MLP neurons of a small language model. Each row is named by its layer, matrix (gate and up: input weights; down: output weights) and neuron, and shows model dimensions 96-191. Each number is 128 + 24 x the weight over its row's rms, rounded and kept within 0 to 255. Numbers have three digits each. A neuron's up and down rows have the sign that makes its largest values positive.
After each neuron's rows, "fires after" lists the tokens most often just before its 100 highest values on Wikipedia text that the model never trained on.

L2.gate14:201139121123142125115125157111117097084144111070133085134108116154147138117153145161109098155124146148105093108154121144123095140094119150135094118164123145118161134130127126133111150110159146131130140137081108128096114098136176145137122132088127123123118154153121149149153128142128157075
L2.up14:149116132145126139064145147128134117113128210115142110129121104142171190157147134193069153112170110166154116126125122129168094165156119169100102138118137151126110171113165148166113109115142149124151131165091099132104138122156148102126144121104149117081142104120101082132143108151147146093
L2.down14:103147171137124130120130163100128151129115115121103128174092145151158148156133120125134162125117106116134136151129099163116151110078136106123068128123125115158195164140100131106127149098103109127117172153125096098115146113108113105167135137107114117107129135117113136084091097113091170145
fires after: " |", "|", ","

L5.gate381:114090080152120153148139148113098130155187146070119164153146110154146111123148136145165136197134137118139147138105157140115122180144130170096102129154142146145110112132096127135111123141121174156137110108101110110090141147128136125127131120120124086101164110121142129123119085112168083120
L5.up381:097132102109133124152135116107115150110143132098172137125128155098093097104176134119147074108131130131164111097098110118145156124133132116080132080140132132094076113135144105155084163137112101152148144140121119136103110144080093143145179146142152147156121129086143093115083119146074113109
L5.down381:159124155125153121102139049107105124155118112117129106134143095147138163135113122134142138158115140121102114139140127184097117127144124131124158156133099118146132167136087114126188138099090145100110119107126098105114152080138116094188153161099101125114107106124125136144167106117133140142
fires after: ".", " the", " |", ",", "\n\n", ";"

L5.gate425:118121107159130100131134140125121131143133119107134153123110100132153159088105182103102162098134143115144102158143127146131124138104160114114128128134131093067186152134121145158112147124123120129126125126105112135151108138122114147105081121124109138161086131101105148166146136094107126123
L5.up425:145142121136137110103141138144142110151139107093133183086141112146155146145124133149132108119145080169111109135149116109073144116128136112122146105150095172112146115154131143111119158116105094123125136114068145116114105153120157124155124087148103091119130168132071099123129155125148163119
L5.down425:104142166139093145135143158131141148106134164148149184122129173158099126190160167148135112111125157170120132129121121128083103092120152104104141111130143156092133123119155152091129167136104118140097149116137110141134131152082161127135133166121140115132136127163122127104125112108119141124
fires after: " the", " The", " He", ",", "The", "."

L6.gate374:143133091161121128116110173173125092075162155148145167132093106113119108113159171100090157102120164121173154102102143154128164124111108222112136146119114090127148113117134149118097115146114119095094104155145154135087138104138159115138124112119118141123133142111134143127129133153149122088
L6.up374:122104103096094111130133154098110128147111120145089151095109086127146123129135148152137118115124119137168124096154139128111104138146164063079106120110133150099123109174147154107131134129125103143101087092139151114108115130126175122100082129104114138162130152130143117100160169155103095082
L6.down374:113156121119166130145078126131108168144140132156121161153086125114098108187143161125078175072135133131143116178113127134080131123167125110152150184129108126111137154121114108129139122136135134137114167169144083126161157108119166118086158121089100151127128138112099129164137085094146143098
fires after: " the", " The", "The", " 0", " 2", " 3"

L4.gate322:116154145122128118094110131117171154108123102135134156098115131091102109145089172177145120137141127092139172121146161131106067114128131102112127124129113107191101080170124173113131136127167170134176110131104143127141121144139118113112154149148168158101101119129154157124169149115114151140
L4.up322:149144101112153095106099154164123158146099138145128131132109129144112119093152112123125113121108147108107185121114141174130115125160156158113144101142120119149083111109184104113181143085139115102149090121164164170136099160091128130114132053123117148114109157151113116115114159114103124120
L4.down322:123083111127172135116134143122133133151089130100109109112090097137132158140138106151110156102105113134129155180154149155125124158151124195065195137122091155115112146150184160113158105122139160136132084123134102134146149106107131119113142095173121125161122123145124098148138103125097108121
fires after: " to", "|", " who", " indic"

L6.gate85:140117117142112166095110084103103145100110109123128132135121128058149136154088104139090105125123104112151147123093141136145121128146120110123111116105125139140095075190144121166116143120125104108137095129143106164165108168142100146099137123137141127164105089120159129135109132124141168155
L6.up85:121130157128108129134122091143135170116139145120118124113124123153150111112097155087072148176122110155130092068121160125114166124149144154155176133146113176129104142098105142132089080099125111117167110121122136157126100103095154090149122156152172110158112100117147106143159148097144140151
L6.down85:116132143094118105155141109154151153132136121149130174138097130130131139127128130073139125140131106128136110167121108189122124112136111154196148104108111170120104130174155129121127145063118116128115168123153082143143108165095116105129115146133142134160122149129144071088065173126141155120
fires after: "|", " |"

L2.gate424:146187124135118145136129141125174128121146131097083077100111158114143124124104144113140144134091134098176106118092140176146154183145150103186122132131109127094120151183140113136151133134137146156096101101120140133128134125126158154119103126171116141118117128149144100122079133077208094134
L2.up424:170130105120133098168115174128167156075115138104123108078117142170177134120132173151154125114099173174142089124116119146124124136131139101156141163113118120112072147133160102188151101116141155149071128131107125130112124126103139149105116162105117120115148151125103114117087154108150124140
L2.down424:127145151116121146130116146123118132129134146128121111137165097135108149146161125138122119122163154179112109123147100131120126117087115147125089075118121097115127108124098157121114115147127127108162132177153135121134134128124171140106127102089113101166130079131120155124160139168092144157
fires after: " |", "|", ";", " of", ":"

L6.gate262:151130119126106080104130145114096090098135162110138145167103115089128104156116103101121094120099127142162147156119114171109151118084123112138146084138104118137058151145133122105140108126130167136097176073095087109099160158147092086130115131121099090112137126129128115118126119127131117152
L6.up262:117136175114118146112151127097151101113125134120155092185142122117137098164081177102100126175133114135133142121085115095140134130143114110168147145156138084139156148064097152135109122101120096161111134149123146133113103094089134115104149107133153111158130100143127171136113120139122112115
L6.down262:155105121130160103115136128129133149155126132155121137136117146147154119117091139098159097117116086149133142120141132144133147129097139139108131113146140129152105112134143103149092126096090101127159120094152113160151131126124124172098094137126096156103119140118162102106082123091121109174
fires after: "|", "-", " one", " was", "We"

L6.gate66:129138128103124111117142117148096145097105126113130160133114110132182189117102135161141131094112142135149168120084132094095133104132153137160122108115149157137171153128090145151125145122131127155121099137145116105145090124122140167097158117115140121090154204066141142108115132089083176140
L6.up66:113103096112126085134172150119126131089138080159162119121080125119171120157149116136123130154166131084155100149122114161143135119105123133115137109168098139142134116158127141151143129133150095115101122152127130131146132136095114092086112107118118151110131142103134122069126163102065087131
L6.down66:156112174102163161122104117151150112147128124112162165118160127136100138139127101115155143150150130082129143144120119115099146130139114107167135161087170148139095103122135103110104129144131145141139092143150102178121156110085156112135109139144136103143205118135120137113124099145156152129
fires after: " the", " The", "the", " explo"

L4.gate321:128107102130080111113154160156115155089157155137083106121138100165140118110116132130136124127158115130148131110123111093125076130122159121093102142135105117098108114116157179124121144170129178116160078125192086105103157135153109133149160099140131129119112155126178147129117151139115115132
L4.up321:122089124131131147092147139161142138119129155118096169103125136138118114139118184142136122132195140129156172155113099124113129128117111191082164108098127144109151156109151126117061140114155109077136110131117100135088098098095093118148103154127144125141117168132122129131120169126118157102
L4.down321:142150145106126133160116159148094143151124131135102130123129163143114148150139126137111115107150120114122195112142128112086182125088133152072136087114115145116110133108148084096160114088149135150134148157104086102131124103149127122103105152117148072117163114125115136128096152152113159107
fires after: "|", "1", "0", "–", " to"

L5.gate27:131128095124109180191126141125109139116183117108119120127134121128080104166103162115138098141113096111115110132123150130135114117108161111121151143162157140086170142110115128106101107167160116138110123058083139105153122088114127158099129149119136149201123121095166157176167141148176076163
L5.up27:142104118111130144145144172136173116080112133102125123119127141126138138140119117139126115209132148133100112168127125129175111110130100138110151126112147152117124165169144107142121133160135142135117145149108101131118106142115131129112105104149127192117134148110111126097113144111148101133
L5.down27:140136162124167079122131161137127177090108154107143102102124135185136165119114138121147098164191138118088136114121152143102085111082126135139119080115105093108157166149116130131102136108130088130101138135110149168134134101098120091151101101094187121110101141135150112145185113117097154142
fires after: ".", ":", "\n", ",", " |", " released"

L6.gate8:155110110148127144151109111145136127146129121085113159097116118126121119119129140135152188094106126156135122131137170129125170121077114150134122100163136073153136107122152119157100127151121084091137151131145097092126122107107115132144180093077113124128156145154134108153132153166098125111
L6.up8:139125102120124138069143157123126147151108129124119125160156139093087132153143140130083137134135137148122189150113142111161126088138210166099185097142160131139085147108144083107137140151124153137131144131123151179083149133073118139111142143117120104148159104137149145135130112137114142133
L6.down8:107098098134135121094145082129126147115174119075131091115145142124105113164116139104151161115148108109127154122153148112125067120134096134141097135140124097184136120121094139108109110120179111114120104122094120120129113149176105112119129092114138137155140131162116088187124110108186159096
fires after: " the", " The", " a"

L6.gate177:095143110125118149094100133145173151098102109168133113126113134132154151165109148133127163113134156130105105157082128101109146129137114096085109138098163129106163109150126129112157170177148144129153132132152079116146121105148154108162091095111114154113098128135115104139158098184112133117
L6.up177:142117161139113118117135129126158170115132130120112142142120133093147141148133158105099144087141125154158085165130148115111115103114123107116132127147104116145170110166097143116113124107132062097142129112151149092173086116113129104105126140160131118101153134133149170124162068149130164154
L6.down177:116181095146130128115114114099164134148102101126080118140101135123173124150140153176121147151120166144138086123140129085128136101131128083079160106152148103110123171138120127141122136171150128122135127113161095139116093117122147094154122080152130092113074106140083145128133142155106155181
fires after: "-", "\n\n", "|", " No"

L4.gate308:120119134077101097103108187142117123114120094096113125134097120143156147102124158122152104114162105113155127113097146104134147160150131144131140119154150117115123103150153087137087140139133139109168108134168146178152123133073127106099107116099143112085167142146122151096114130108152133102
L4.up308:138118091109137115145139104147126133156094148104140165134141070123134132142106155150152132158108157111138128104129151134141137128123159145137128103116086125084114099138135142132118127103175094135127155101097118088113102165095129145102068157115131143108155083113111140106075140125135114106
L4.down308:121101127162119149165118114157148116144143135115122087100162131133113075128112131134092114135106123136124121152163132148114116114128139128109113149143125158134133158130104158117169122171125131110145123153122115110065152155179119131134158134153135154145106134133175095165142106143126135121
fires after: " the", " The", "The"

L2.gate450:100103135134153122077107130150140167144163120148132135095137163123128149159098102149146136136122126147103110133110149142103140111157123126076136133113116158114149123139121084140102133089125170116159122122111130184136098099115138099113104143169118136159112142125166140132156100134160139168
L2.up450:152109110114131115065102148120144130115134114134139115114079155112121104126083121122132121169135143152142128116133130082105121102129144142111119087145121134123143138148118107127112121122115137108096091161101151160145125111175113080099129175132133140150129133146151128084124120108144164115
L2.down450:129172089147142132101123120134130165107113111158127089121123142094152123105132167113155119127154131137109169134132124123119148088084121156118114075110137146145144101122089091126149125103093122135118119163125123151143174118103087116088131110091148081098117120147124125114155173122085186114
fires after: ";", "|", "-", " |", ":", " Team"

L4.gate86:142135147133105126120093118146129114096150113142099101064129128142112111111136118175111105114157127116177153100115102127161140138128141164097169128147112147107113175074129103134151117107123149138114109172147128110122121103147161163110126143086137130158126126127138123156130151140125143119
L4.up86:106123137127165134203117116095164106132133124116115126150136147109119095127141149156160125096144132152132128153125157102108171127100161124109149134113123137097154135124112126166155095144113124122133174150141106136105090101089119131118175148111125114156118097113143132136113129161093163146
L4.down86:142162115104152099134082081114131090148127106099150127169114145124116127092123124119133112153110139185119137163136124151132090160110095178109118123115154099095144110124111153190100103127121112100131048127127125099079129123169085116163133130138119103117111148088160105135119105147132147122
fires after: " the", " The"

L5.gate193:129155124124112121103089107093127133137135166095133138132117089118125117076134087139130094158122194107129148110133142119148106133119088129116147140169158138150116124118086094130127206135124166150104129095126117133156164141131140135123107158163173136180101143113162181161128121099136115148
L5.up193:142156126163111180123124099103080114120102145138109155082122056144130122072101145122145092157120149108137179122079136135111131117117115079164139121114139159144131137158145104088144145137090151125134152170118127079127160154102118072120143104124112185121131150179087117138122104094104204116
L5.down193:128096104151104138148091148094155102139129124090112142136133115124122118083137134162098115130150099128069134136164161131148107156086077099101146108132097092112088106132111117111181128108097140142141167131104135123140171134124108109148081138093145114103131150147136100157142123095145167112
fires after: ".", ",", ";"

L6.gate209:118153149112125120130121145171140110122102105151114109116165137112162124125159165134158118095135134153112115143073096108127172186100102141113117116108115159135145109125113127115152152099124119172137148175119136173127133155135159147131175139093093123119092170120124134120140138139152112097
L6.up209:120153191112115135152095086154112080133137137103147103119130121126146125105120150112140136148129181145113127155112114129138145189118093110091099118121128119149157185123147108143171127102127107158105139096071118147150108147122132142127142096151141087108125133174113116136119145166118138156
L6.down209:126135161134091101119113130103088101176160154127134145128127123164150135132133089133106156121127164152151145173108112084109176159123156121152119142089143116157130110144114071126106100147105175149123124158102152159145137151133145102159101128118110104154144139161126124118159095131091114133
fires after: " |", "-", "|", ":", " USA", " the"

L4.gate232:104126108147138133116164117144151150141126114188115091136097091172092120111114096113130119135189109149101130130171122143139133142164163132134133129149142120161116136074138184119104134134113169162104147133104132152135105162136116066147151121139155090139128137155132121106150131160069116109
L4.up232:151154130168136169135152147154108137095143144112140091150095114133108107127141127131131128148154132104113139140126103121110142115158153145090136117109103108171138134091123090163149107140095157149109115159131157149120116128105120084137154107126167116111152213165124146100150179152092138064
L4.down232:151154124155169134174105131131154123135135124092098157078128114121134122151102112146112079168107158118150091130157108101085131111156094207093154104137129116104169124095132130151121114082144152110131145132138102129123149114097134132155165125143153153135152115108150152131130120106118142132
fires after: " |", "25", "0", ","